config = dict(
    norm_eps=1e-06,
    positions='learned',
    tie_word_embeddings=True,
    init='normal',
    beta1=0.95,
    final_lr_fraction=0.1,
    batch_tokens=131072,
    doc_mask=True,
)
MLP neurons of a small language model. Each row is named by its layer, matrix (up: input weights; down: output weights) and neuron, and shows model dimensions 0-191. Each number is 500 + 25 x the weight over its row's rms, rounded and kept within 0 to 999. Numbers have three digits each.
After each neuron's rows, "fires on" lists the tokens most often at its 100 highest values on Wikipedia text that the model never trained on.

L12.up700:493515477494528494499520523463491514533516494535486493490481519526484488498465509519489500475478501486517495480516493499508451532491491535530518512487465557464491510502487476504481522473511499460492487501499465500514560502484500464509493489494508441579465486502472503480471516501505453547491518547464495480535512522522464496494561498496495543499525491457476474470501480512582487489525534496469492497504525537488533496499458494456448487515510517492525501499486519499493483513500505484496504544482517452483517495478491527501498551533469502469432464476547502500512495496526540481
L12.down700:499501495530519493473525540510491478450491492534503496531487489503456477531469552480464519518517491510483487516457476516489564490493450468482478493509506517496448454527459498507493502508576464483472474534515494461531496446497509472470504498478531503544493545465536468551509515516514527491494512514496465496523506504509536517491492543455524492533471494482473483529477486451500499479514510503504494539482504525522504481469512469511522516500509526511500545501520477495526487479498505509516504523460504518553501484502446496475486520517517479498540474514493517454457522520477497547
fires on: " he", "est", " G", "ant", "G"

L9.up496:485457506504524518534483487530523498507515518471506490534504415517495485503514467482521476523487530511510502485541487477479541492483541430531472499462537509472490494501505514514508502516520488481521510466521499516479503535463505514513493494510481466482489493486481531506506516462470497540506474459504478501508491553496528487469516513522468521502499516505488489500486505500523489515539529498516511522470452543540526453473510466479536479498515505520471481426448498489465482481515472454498480527518536488487510529525530531517529498514494508474469554540457493483529566524498499511
L9.down496:504492447503521506485524472520450526496518483507475506489463509517518529496484523495503527504486485514498466481502471501542459544533469543446467544479523492461481489498511515525521505514483562484502537512490518487528512523454539521459505522510487485503544483495528513490489488502538466498479505487455467531455519474497479486548484485472501517538480522525500501501475511500501482493528525510494520491454472484480534531476484523549460462507508503513497527518500481457498518558532505499565502471472491518502511508485519486523484422514492525496489504524464458478500535479501537504
fires on: "le", "cu", " \"", " a"

L9.up742:498447523491545499479499531480528518544512497477483478486504516498534536502467547501480497500513511460479496486522498515534522521491491512525470525507464526423463514481488491533511496538538499485552499485519486498508519535488482529502464506485428502484510528520475497465518537502543492512502481466505503455507494506534493550488505517492501502469519521536529521443486530488484474451477552491491508468490482526484491550493492508518508490483490470515508542432453527471501506499481514501493518525471498475512474483496547511525486513499534494457503554475490473515486459527512499493
L9.down742:481533510487490465510473467519530439461484501495479545480515456537499466463482519482510495513534532524488492512495476534526480426533496465461544455515541497488521457526503505474466501477515477519522503494492547469492473558500507493520497530535563526522526467485524493490485513503515474503512500539474493502475517517523510445517542489494499491465509485514485489522487501494503514468398529515510488462537520480501507463506490499523502519492503491516486498518477516506514538523485535518515486479478510498536497516483478457503505486459483498506478516506469539519494521521509475497
fires on: "le", "iv", "ch", "ab", "ho"

L5.up405:502481497507526527523530536484508469453506475505501511462521485497493504482451528507465466482500492449507497468547507519472515504522465487544500510499517490497480527495509478460478496460498506480479468504501487506474512499452473507493470539468467497518479520500429541492550507487494493489499453424477515497492525529503501474472482508453506472489490511467501525482493497520484498501488524473489522491490500493464514498491506504489514503465487468536482520459467543479483500513488514488536492511531523477482521582503490515508482536491548543435530529465512509463541495468533498539
L5.down405:501515467471499459554503524478490484539522485511446484515499510503496536466504502480459551497479522514543536512504515452485516483522501492502538500501498542479486527492503495481492503528507469526541541493490471507538508493486535477471481526514469475597515485499493537501417544496539474508504531511451504449456496535508526532510530541476485481476507473471479558501481538482515455505515511510514495490492478493496524511548508472483495533482494462506513498509498486525518493478477485490493482494498508512473512509497490467540512481492505516453482470479485490524521472528510480491
fires on: ",", ")", " not", "now"

L13.up86:472479447495517510512492502461450549481514536460488549495516432480480538457500531503480507513522494511493513491512511502499482505486479498501547550494453493459475535469545465533473508502509499501518478517469468503495504517486504471502479535486490522528452448520496524509563516510497474491481515471497508528501512521472490490496495497467529482481515500490467515463516493508501504541525507515526479472527497524492441485551501520474496516469535460480510521502453542544517509495480509502490526513542554515493535487490515528506523519513484539511466526486455465486473501498486506543
L13.down86:509479502512507518522540475573511493496492502530484512477532476494511498481528478497467473444484534494518499499462524516520503481537526446502543490460521478523459452490494526545474493467476528459499477509520507505505503456508512462505499505468509561507546504486468478461533492494507482514485500502473491485493490518506511530464512513471464518542523458535498466527512525510555510508482475486516516472519533501517464469525509480486470481495508535508462465488528543528497549515502519537496490526472499511490493461550484483468535497482516493535506459514502544498524496478453480490
fires on: "port", "il", "ill", "en", "and"

L5.up386:519524502495510499503517498440473536507466484532462454490524490513502493474529493489491565457464480490482469480507501494474505509489544525483515513530516522474507504465508504483466476465499442473516513519519525529465547517474498498500471539478487508508453532485521538488505503493489473539512433473484528521492532510539479505490494507509490493469466517494462502508517487502495491529457540479498549507513475552500494537491518497462517493531556491507526516471435532537523504497503470487518504508509486491511491522479475514523506514520497488452505497519430492538522525490552526512
L5.down386:537564505531502517485466486497477493488518489475502467514542514464534505498505502506483458492567522424485479475492505499525457511504460480492495497499534525512496461484487510539491486560492468479492529547494484504539489504507522519469486513492510474500536511515513475477464493502500543489476521522551483500522489489503491540452484508489465494522507476508493515514526528528501519486492500546452514506515480538519495486492537483514521469520514477534483438518490453488511467487516482479460530511490485507496518493481486526535543462465495521539485517497540469520463519468461541487
fires on: " ", "s", "ly", "op", "ance"

L16.up252:576486515529464487503473462497526477500501487535504504522480492462502493480502514484516509512522516483467514484501545541474489541520517514520545496512489511505464519467544475487531483488507454530538488477500443489465498530497481459522506471458458507543536512510501511494493490464548497522539496548489527480513507496547508482514503484530517508504509515493490545442463501467464487513541481489485458521532467495492493468495468493494542491517520514473520506491494521447495473506499506510513466513506493493486529541435495480524449544537495524525455464493479499516508501489517500509
L16.down252:480448474461534539470553501483512533489493487489485568531543498498510522488552472547502505469475505505470489489509514463490507509471490521518490482511486500495486495481505501483495507486518522480502491540469502459520563499541503504506528501516463501498510500465508472492527522506537498483486495520472508488461521507507507529451509565519489494488481536573473502491544516529489504480473474495503526481527510522474450490490484558507501516459507516490473491505509485497511523447509505447494540434476503502476460454486489534495540480520456519513500513471494514489497479530508476512
fires on: " O", "s", "o", "ab", "ne", "ra"

L12.up287:518482460530521510521507530491507485505495480468444494494499481482526521514510524466493507512505526526465472508500473483493497502472520432500513517509487504488499493465517547542516470475495483472520483480522485529494509542430514481507489504495477535475513457511501561483519491464522522492481480526523438478522486549496502510518469564527469477508515502532498509452500513509495479495530478519461526532554481540489494510492507476503510493504547472476506509473478506500488488495558493442492471536536512447486503498504487519504478528551472544456461495498513490508506481481540496521
L12.down287:504482485456512505477520468582455501488511522505486517484504479483506488553466503468475477504486451519543496532484500547521543523514510539479503491469520498514505512461531550494488553527516559530520495480461491491546473506495492479472529475523486479503529454521455509474471505497496467527482467508509505500541478475497548502529561500477514466483519511490509496494492524472503504501514494490523522559489513505500498512527519501496491509457502504493489483496531468448463520497521477501496518481474493492475491501449518527482472566525499507491453479497526535487471489485515520477
fires on: " Le", "le", " \"", " Ne", "ni", " do"

L9.up343:485505502469463500549492509437532504522518506468506514517516496472445500511490520461514578506494502507506473516509505496495501507482519492503502497520489489485477540521521465473501496501478491469501491549473456527496529532537478482513504527497499492541465517472472504503519482475474515497566486501530475536496551498509470474519503492500511523490465523473500501494463510494514474498487523552471516459454507493502526468536487497457493468441507541512530524495458512502531496492501472507527510516559466508468567523484484488523504530526491489527515493481440487490539544486507519519
L9.down343:518496481465490512527524528538485483521493512528497469494476515473532511438492471488516470504493480510443498516475532508507496520554486508509468487479512500502538449471447535492537458547529535490498494512488512535494466509517498489535545490533516480462477510539528507521521531468486500521475491460464488490516509460500529539513496491519528498450533529539477506492500496482523502500539523520472555521551472481499487539500470461489511484544520491491474455505510491525530487481471498498494442485470488505454487466496531498468494500472487472519499537509485489505495479534532462521
fires on: "s", " of", "se", "n", " |", "d"

L9.up446:501545527526547460501520551491510528507505471510479505503539521532533546474520524450458535488512450513496489481483533462506488504505483484507464519497488520523499512463470456509502501481482500533502480546513494518464466525444479496514469507473454486537451484535477523536459516484471548514485455491490493535537497531524512458455505508457481496457482491506433468504529518491503528456503478530514499505518499475502513556476497526508488507506491478511539503455477526501495466504527527509514498518514506495472478532523484472516509478487498511506526529495517496499506503493480505548
L9.down446:530459490491506499523503492453485473481524503516503450483514529556444485462527511507516487563524521496544475520516513479469490497491490469491498462515551505508512500465470506481527496484518515496496471529492491521494513493455492505476488468515539496508509530509547493516556469510488513485514512548507505483454536528488491520495524510495493479495509472486520557487489463449479498530492530496509475493528505473485510498487483475529492539493531519512475484491513469447496527483484523502496521501474470573519535535526496481446532491480523448498493535485503457533498467497550502468
fires on: " of", "ab", "on", " form", "is", "s"

L11.up483:529560479483529500479484519522504500487493517527460499510540491501467528475532484489506485500504494514475523525515533490470536492472531488504465494554509509511471542508510468522453488510466491486534526533516487530500518528471480428513495509486522478486458492526468496493514516497483492515498430499492504536495545522547488491470508518489467480476446514467492481531484528499492484464508464502509443511465497489493527451478467513472514453492481484513528534505478465474482471480476510486495504495505475449526531484468495442517498518512488482504518541505456471477499511541518459516
L11.down483:493470455491484530524491463497482518477498524451534435490505505483535487477530473500506510549508472509490436563518522477494548487472476535511494547533500510482526503526451508496510530503515481503480483518490469508481532497499473496483500492542517518487516520482532492513477517517480514502484517497464456489452512474476491523488470515552496514516544538503507485503531490522513485533562526538456515541527503499494496523493458494535444509509499468473489530520497463484541517503486508494505470528485497443532523472460503522477528487470528477459521501500487472477497491510521508495
fires on: "s", " of", " ", " At"

L12.up501:506525504506541518488511476504533492494529496471506504513545502482462519487522515477454478534518502509463524549513499496504494482509520476537523529456507511463427491501504461522487510459512515484465512539458482509513486502464509446507491510482481542490533472511502501488481483513515510474511458450512473509535544479495530485497481537487531503462467513472485508530503518493482466501519508542508503489494472514439520464498529500431504479507486463483520507526522504475465420512502507506529468489499515476525524506497529479522457540513535532454502488486507507517508527512485525452
L12.down501:492493538497477546503519498491500514506482515506506485447481509474467507470543473499494515518517503476496500524488535521512511524499515476513491529464533484575505471533536489467469472526461525497503515477500511502529514547471475493493491518508504496498499532481539506489533508504488501530484557481471468474462542502527477497496450485498509473512506501462507512468477509548508513507513458499493508468504504546497509486499499505509553492450556496511509466516534503528470511485552488480490456510464491448482528505484481513422492461481533540463483528493560480520493512475503474479
fires on: "ur", "w", " part", "it", " de", "C"

L9.up306:479499445541517480509519484489454558525514513504539510477489536513503491481511498490482490495488532473497533499480488433499524479539486463546507520532500549486498527536478500510489483477512517509503508439512516526498494529490462495502522518524519461499510504496463525554523594496504454492498482510482489512496561511504516516453544498490465535461495459460509473478500519480505506478501527473495510440497471503544490518495478462487497474493491442517497510474489494472537473512476504501516467516527512472479501495457498508513525499468494500495504470480463479525506528473500478495
L9.down306:489489528454489490454502565523531461510508519482485520528544489498498543507468499483497521532486508525510482524484506501496524498491500467488540517479498503524510463449464501486540495530524492500519495487476478472466500478527542540504513428493507480516482509507520509480458496508551488510514559456531544465530484469518484492516476522502517495504517473504462467493541474539520498504511498554501519506508519477465479477506491505483522527498476489525524511511492529475489517514532487488478466538481512466486519502524563510487433476493487496461498476491531519545462460528471505476
fires on: "le", "d", "ed", "it", " ", "tion"

L4.up390:497497505501465509568522468476486471527481474455482515473552487504506507510509523485471463469551460477513475487520497493539523520459513526509480534529502468511471494479528487508483510516469493502491488487504462504506516521485500496486477525502477508496521514480458532529506488474542511469536438460493513500482513482486520522484486475520514500511475541550490479565472489485489517497496489524504536513481484517543485530445492496509512487477531506542491503484503511455484450497519489480503541517483496468526424516528511464535462504521503535489473529462533506464497508469453472488
L4.down390:489477545492502506465500503463506523527485495488479482483490515451495539542499493486496573474483498477537465496497516470476491494527499485528479457518536525477505505537523483532517486490504546497497499505531494513521495539536487499568492516521485547507539524483493500467474481515530510520493552507506502521484534507488479495486517526516472505499474487469531532524501531491485463516486514480551473492502511487538501494494518495529503515466491481525467485481500506512509450482476535487458515525496548464475487506471469494510483576516473464526471496523505451522437465486446508471
fires on: "s", "–", " 0", "ry", "ly", "."

L11.up1:485516505493512506516507500484474500520525508503507464507492513530497541509522500486458516531496504484467495519523506494468499480493503492528488526501504498511465500456475487522520490494461520486494508541499492534465503507491507534491467491537526519513468520492490505496550457506487530533541498444467477511466517524480487454469507483525506524496519516487556481493522536495485498536566474497526523491520502507492532520509528492435512489485418503513527507510470505478471520531531495467569494503487506438483499507482496507546511545525479518445484513431469467475520514518538532486
L11.down1:475497521547462483528481501460495494503510541485522499520523545546491457520465507502506510463499479489485492515522496446535488488493526451480516555482490513524504483546501514537545531522480479473532498479494518511485492509496504537518495510488492494502506515516482489492503428519514466471488521488490462484496492539486521495487465518477505492522526489494465524523471467524513483465488494488498488517489444508511472457486522501535516529468525467524458502481513510511503542518534467477498519544409491470485488506514503476476556548511520502473505520494512497545520459496503528453
fires on: "iv", "av", "p", "d", "v", "g"

L16.up762:518464498486521478491494490508526509529484496498503494533479529440493479469508513530493548473494498459490535495511462502492492475501539481485503509527461550489494503521537483526456477514495455504512490448503515466480499538513550500513511484448518469505478524499508509482523480482484507497535516526473530437510458529498512514494492527490506545507544543498431527492510445502512527485520577481489485486502501515449475501497488478509503522526545479483503517494482543498470466552500483456512471524512528533481496543496521487501512480530499495517492498484480501564520477493502484524
L16.down762:511515504519526499478525507489504542511500441488476545511520451497496446513530484488508492544501488523538488509519528480471499488527491535512538447470491488512495467503517482481524490464487507535539493489502509512506500487494522467490512515474451552507505505473494519491468538534523432467543433518469481519470514491496463499455500502537488466514496527537512501524491485484499475503541465492513522513543498533511483476531515473493476496461499455530511505524509464485517482490536486501469532465547501500498505550506506525490465517506466472515523486510538497487485522526492432524
fires on: "ru", " we", " O", "ma", "o"

L11.up361:530481476501465506548488531446483497500508523529497485522521491447481512458516510476440528522491528469463541533533536487507484509513490500505513506491514466496499522508515473473487450473462465512503524511474503482502499521481460500463491534495476500504504492500484473504493517499519556514525467440524489527537569508516527513473552507469494534453497489499481482489503470566527497486522497469530557515496520471451457470468506506499503473475501477463512509514537521483512462515484535503510491488465499476493530511495523487512485525488496502488508464510479513526527533534512545476
L11.down361:506454502473483494552485479501534512543536512490478479484525521514516510493494459496513454508497515458488502494485504502479527501462500497452525516524495495539505549509493540482501516507499493512519500498462494503459513495533516507527488469491522513468507540484447455498493432541504509486518446514468457494492512501542492527474514538508535488482486506494522506468507511531560512476491484413527481473516480518536476485502514497485508481479530546470514492534497531482523492467504459491511493518495511473507515516449482486489519532478524491490464567510551484538495480501493530501
fires on: "or", "l", "er", "ur", "w"

L7.up80:449506496478503492535508497519411500527514474508505454512498484474467527510538489462491505503486485497493508537531547521487484512540537478505512481493483489502494489443518501473522519502523475468492477508502467526520529521485452520473485479501549539499493481473504541504517508497480468551500496494502503479534520524486501555501497484522502541455520497511492498515477487506465494509542488511450483491500481550512491549488528533491485535490476558533493511491508507471483508558515468444533509528463522466524493517482498513503505547492480497469468496482522469492476525446501502473
L7.down80:474503454515464489534522531502501476470499515482498467530504492480512520489489458478539466510499521537462503498507530518557494514488494474474519514477469524437516527516512508504553517523486444503474472485479502548464445519515501533496509517508508487492464507496498482483507462485522464487507490523498484471480527503510545546477545489530477480460517549488509542473502479517477552495521497493521475502574469535488497495508491523546492526517491513456455494533511469514497526461473503482543487498485510511534489494492496526508501529461516523483488509506523478538469483452467494496
fires on: "v", "ov", "ev", "j", "pr", "iv"

L18.up541:498498535512488539496533525476510517495521504479513488539522511507495541534542504540464469529529450544492478520487489522497480515491495489496493478491443505505482483514529494450505511478512528518481525510464496513520472516447489482506482481518516508518510497500500468514493485501526503545547471450475511499531487458505477527454489542517483519479508445464550500498530489513519511483575481501507507516519542502470513518505515516476546462506494485542504520500478513488451416531513474473490521499470486498508495477478487569514493483519469522520480527475494522528467517515495526502
L18.down541:492517501521486468516493479536513485494503535474493555505505499510469526494538497500504509497484498479483515495466517514480500492455536527470479507511469525513479496534513499513512505506487476473417499472509512491507475480491540518515472525498498508443463515507506464549508483487500508527503521529450485551482545476528556529499541524513514530517518472496476478518506479528534439508530539465536502514452486514491504448448481476502495452478487502517516543501456519474490516495496494509507483507469464498556468500522535491501468523511512439481522500566515507511496507479501502503
fires on: " 2", " 1", ".", " (1", ":", "2"

L13.up685:507509509502512508498482460499493506512505487510463533474510524458505520514509533471504491528519501513491515485543473454493505501555498457516483520503459492496456495483462482509532481471518509488485500498484465515509481492503532507515495513510493531578483532494505482466487540536520471534473435513476475503486471519500492497457518512508512529498474469538524459481529510513532518539549503461524471485498440517513501507520489476465541508493495474482521517466453510472520479488481512503522502538538493487453521517473494460499535494555457515528479543483466499536546517496533542505
L13.down685:496483558472487456489495529515499534535489498513502491489513477494466528488499543490523545470502516493492492478510455519545520447494469492503474485483490482491495511540506498504521510509505475482549496493528476476494506480474528494453504504495515494467525525493508503463532516488511467553486507470511499448518513466492440537522514553537519440498544528478470482526526537499508489526470504526461498485422460475480488489454508544508494484511552494504452520535505470468494513510495493525518478520515535494476515486494539506464450534504488492527497510506510511504520506514476522531
fires on: "d", "n", "b", "al", " ", "-"

L14.up365:510503484490521490493543516481466501493516470483502534542529502471498500501559503448481530484488502482479518501480501519485462509495544552487518556514534519469483529498491512502470517557485495480517521521516485554510481547486472484505474511450517506525512585464507544450521533500497490518510476456507464484480526483480458474482469514520462469503517467491521540517488519476533515478525522489496492527475500519461521460511473500495504476451518514519498539503511451527506517502507471482530484520504439490465503504486535472529461501502484496488509528497483489467509522487511506478
L14.down365:496488459520516538527494504463467526479482528507555464496526496549501570459532499531521486530471492465509503497495504504529504444496490539538502479486447530485524492515513467503545507514461459461497525438501528483536489515524544498501494505500478522489492511482489532481494482556515488468560504475494458493461518523487480506495482462494513499542485445487474514526529460527480504493493528548507477482548487464495462511494510505496519504513501496477508519492539484524494533487538482487507492509488522483525539496489510502477532481523468488519517478471509455454488514508495503484
fires on: "s", " "

L14.up40:516478507486500504504520539469505513544535500432514518511497520539468507499505538486480509515480494507476476529551456447495542493519490515540488486525523517491471526491472513487519476509465508478526490518511488508504517509464486482491487531499421521504487554488472527524534516490534509489534445475493468503477490531514477501487495486495498509529531468528522523520522507522513484461481497502472511506506489483434485530501514474501512450539513486505495528475512518450522465509530489474519528504461510455490523503508497486546500497527561482490509521459472475501513469548511545459
L14.down40:487496493509492492507505481544499495484457467488489491495520497480500522527467497507526530527512473478484477454512495487528489513496479495476487503483462479549497503524510513477500519470533523490496495518496464477529511534534495496435515479518518500500494451498500510492476492530506491510509500567525478541479513524500525491501526532501503493504448463500499469486493582486541502522435513475520502507496501535466466476484524466528494497460488511497483477498480520496504507536564523572499479474454521489472497506516441479457507512521568491532471499493510538514540531469490520525
fires on: "ch", "le", " tri", "ri"

L13.up305:524516428523515525480492528480508532489522450511486468506497471497503517489522481464528535491512475541517551495526475483529488462515546502537488520498481453483522495519483499494502471520469525513535482446473518495476509547473489506517483463512446479494513505475555492536547500491460526503502474520524501476471540507559506557474489516509481503519528465497508504470496487487474498505501496477507496471524491511474485496504496528491516518539511532485563515472497481503492432513527476437515455507516480481502527538455497493504488480519500506490468527515489466520511520529505491480
L13.down305:491495522471483524476502438508476531492475515523539526528494522473474490473459536516527509470483510501505481520497490506500451494468517472463497481555536515547493469527474494501488465492519531472511495475497530492516516506534472501472505431519491501506473510475476528495461514497511479463493496493480565502514474490518530526475491501524516501478485505505542499554519461477522496514516486549467477476512489503476489511530464501520470457523490510464515485479501507497485476552520509498513553552493481529521497475530540502441525531551495482499486457446514488479497536512520517513
fires on: "re", "n", "mb", "les", "x", "im"

L9.up236:533481447511527529509486539458508475472464451519494496531524498483505490506521488508526527520506524498514550437495521470507484492515502503503494499484485457474485501464524504520486446479492501524480506465506494509470491475443469493464482514499466471513508539518484532488509501500518494494476487474472455478535531535527530551506490570509512501505493498505504513504513468511518504458495475519470528532534518554492537469500486485507495490493529481453495515497473509501536488507572465485544519510485484487470525491489521480532473536534493554518513516527484526453521501493496550518
L9.down236:470504500544491477492491515531523464457481521505515482509507487482547555490470511512497555512493497562566436495487514513436511513532502483523461508525513549480500555524451520508463513493545529494492500483551527476475490542483481502500523521520485518469496490487549522491492518478496493511476506495529514544527511476494500531516526527483496477456496513467478512496500514472473523537506503488513481502494531486463492536493519492481500501500488498487502479501484496475458497483498519537438526494454495506502465524500525488472478505506467491470483472496513546487497465504523460443
fires on: " Le", "s", "le", "les"

L8.up244:452534508437530491462496479525443515546529490485462544514461482496541483518536497499483519489481520546470484475490518458510475478494466495542502481502484523486485502525479525521504470521511508524478488492523512510526503511462471466553515488544531498512522459490468446525518477500490505479501519494464505497470548519513544504492483504521504474473454484477494532476493453493476448461503523459525499488494517477540487483496519472530438499517491498494455480491481480509519489472496525514520477538550514456495507518499466508509512487502515511505492496473450445494517514495490504500
L8.down244:477483492513506493496461539520531493544513522499539470532490513488454509514500490475524531471521494478517471497462476499508463516518503478482534529508527516511488511507573487523512491457487503494466555500509492453470526516501483484491520487468469497491538493544521529455502510504567494523505487501481467504468481486446448514454507500476506512473521567522522487474498514522532518486509496515495486506515511526462513529526438495452528514494472491522488492554539524505443514481476487467486493488448480547494518497507504480511454518480483485498517501486496518533483519522504531480
fires on: " ", " a", "le", "it", "ed", " |"

L4.up689:549494493504530500562523476483491504522517474499540457509496487534513525493498509483466486486496466521491511559528516541502504508504487495534484492513501513512476484465471528498503533482456515476501456496486488500563511490510500470498510498473508490508572522489520502496512469410547472491543456542488532482524501491474520491473513502518539500500493501479493518551499519488481460537487519461495463501489519527504512529463467493513499541505484516456508478530530474503468487440513467504481506489473482483539451485520494472532499519507495512492475500487511510478448469500492486453
L4.down689:459484517496534493507473486491517523566442483490530477481494495499480526555470455515547492511520534503478499497516491506491481409470513489518521461511532466451489506510504502501468496485476530460497485520467506528543475532482494520488497513478510521506505488493500487551512475542512531526511514490514530504504504551503489534520491510547471530473478496518493534521495523498492507460493496535538506503521507511479481527485521517483547473518514486532468454479509505519493489478512543490529515510496524510494460512464447488507530516498538490485494511517536448521468464458476460474
fires on: "s", "re", "–", "gen", " and"

L4.up262:497520533542525498557527479441491533540466485482491478489481511518532541480488522502446529520504502456512499519500507492537486515505515522522516506526475498511516509455504532488558511485510464497476469494520520523542506455476493493481497496472510539454487501501556480456490496436524490517509489513500506490521499473502526486462476466535523512530471534547467507525522495497451501495464500504480494486537510576514454515494510447485516496481557496493535466480491504503479474501506509514477508501483496474516494461501494490528540485495495522503439500501492520517505477476498507453
L4.down262:484543516492508489542493512496480516549483504482482468501475502477481473579500487500500503495493525504474503485492498457465506484524528476523513453530553525487522528514493494506486513473509555477496526499459509499545461537463471533523522489519531512481539467495492487559493510517494519499502507512531508532524523526521519498463510534485465535514475523478497489555510512463523492467478495485556512486541514488502515528474484517464507506506477486499485483436499501517518457502522521540471495486503484513499434508476464473481492479484511525500480497484515473544462500483434540493
fires on: "s", "um", "W", "ph", "j", "–"

L13.up357:451503473465537476519534518466486534505517500491474535530514506463517542532457527474515506480463473501481508559479491491487505511468481478497563531549461503485525499512545505511535509447545493497497457455484467515504513510490490525480497467472480479525486509505519500502504487483499462522498532501492495488489523559497478525481461544468512527495506459495479506537491494510480499503504521508535517528529528518485487566539493508490481491521509484509506502469464515491478494518494467515495544515490516542529536514478509482493513514515475473456490538462531452531487444497515509530
L13.down357:479494498507513488492543517495499536531477520434529494504510492503518462507484521467461504528499489493561457511508482536515495463473521493541526534508503519528477447514476492520466490484508485495551494494526470480529513513493524466530484482494489483506491477492521469507514501507529460487485524490516560502490488460443503520465504463533512534558476519485473456500536508465532499456465511483482546473516478480505516485483498483516504522513484493524488500462514464522524551552503502476492480507491511487471467521489522483521481467469528519497557501531467544467525510527536492498
fires on: "and", "ell", "–", "ick", "ill"

L13.up116:471499524515484509476511529511494512514499470516476545516537488511491489491504541489451529456523524503494505513484494530504538518524557482503488512492468494444483495515495488465519497495454534503491455475445452527540524571488504490519461502470480473519493513512492473491484500524493492498521536491457503523528513478516500499502495487497457502482496513535499526515530523517496505546549507472535510505520459483499510524527474496455515500432475521492483495503493493493495441530473513478515460484517466505482533477490487545457495514519491497525466504477517436535533509553500463485
L13.down116:529491488528454504534548513539503483517519477536492521484496517479465501555501482474574488482505529485547530489507522533531474465489513530473505500486495496495500525465503454510486504481499467526492536512489493496500459499516452487481470510511499476544571509496513470486489490510511507511501491478508481484466460505538542477510525481506551460485465502492493443497496556514499485489467472497494519528457515520500478493500518505513477457474517451518460507497559511544461496476514503526527511512530470534513551476510479493479515486517473513482467464485532501501482480496487512538
fires on: "art", "ut", "rm", "unt", " T", "mate"

L14.up620:487512487499535510516505533507479500512514489527506478534574513455529502482500488500495499489476491493484548463523519489479517503491502484523529519494498534466436493461503483521498558485493485472486512497509483517492534552500479494476493527493530538542476496542503548466504502492459503523492511487509524465492507500507482487436537497516496523488497514538458501497529449496473498529466506492468510492515480535527514519441530521468487492500486497520491492485436513520503518553502490489493506555521533517521516533469497474519436522471465515502472465510462506489439495492541503499
L14.down620:480412497478505513494510523467517528484492461542474485491521510532467469526538478481503491453454493502530464522516483498517518507477518484473472492496508499527536496534493477531483528543540556484479561515495501490472517485527456478497490495540540484488517494451535488520500503480479514491472513523530488531459488479474516545499495520467501497508462502480479527535492556522507496479501472512557480520489480501530471545508512540495506479471483515463499488517523530478513483466537526469474525488497480461486517518495511509493518489513518522507450496475483521512556484479501478477
fires on: " ", "ton", "en", "li", "s", "ru"

L17.up275:494472511513521508473522479475496508484536511461527546529501502494457517506516534497500482521513477507505475510516485485511465548477539485520524573478499511478470469467533491519498451476537509519519518510499461528491444494458472496460490528510478466490516492483500520464533482455528508483469525502431487455527511487493510523506497522496470481482480499469492549518571511513496472518556509473467510513513476478481498510488485463496567499463520512514484521519470513531504454508514454466522510506481497496491491503481506536482508474541519502483506490518518514529478477523484482552
L17.down275:525498492523464532535510493483490506495498513509446519502491494476505508527500502495507462548474452506545541500495486542485491463514482492473471491496474510499489463527478461514457489502469513522467492500480505528481480525538470447492477491537506533485523479465498543534485503492464521510529458494489535511481514441513492493493516521494549482471500473526509456532500501506518526480526501528535475457525516490515489476479515523528521458465468529506530461496447512456504497513497518501537519538498520496590481481487471526477529485485487493507517507545555474498512517508501523521
fires on: " 1", " 19", " 3", " 2", "4"

L12.up497:520504440521484492472545525471491516510527476469493503479504483492522485477532512499496552491547506512504515517493514489475507522495548532526545495455507486489495519459503481491488474532501513529500499502512481513466524491508483532514481496505491485500484491519504531456529492477537498516505483498509449451541527504530499528501544507495497560512478477489536468450543465518512512489508455508477428475522461526497482492525514518452511520485500538456512513484471559523539480509504477482509465513487455492464536484459483521521478504545534531496501484503521475493482538494513531457
L12.down497:510481515524491521493494517533513550462499500505480551486508494492517483493508485523476487508512467492518453446515508492470510439470482459485502465523502516536550454507527495551502502498475497487538513490457524483532540507505477503546501500483525519517490470478500524478469495529488475499525477507512499531507505476499505475488487492446511537446484501489558511502474512477504465559512501449512475506550504497513530498476511515465488510455513529541532488480492515485443545504509446514472503474511492525525470503461509543522480541508525508473471463502522486510524519478527510519
fires on: "in", "im", "e", "re", "is"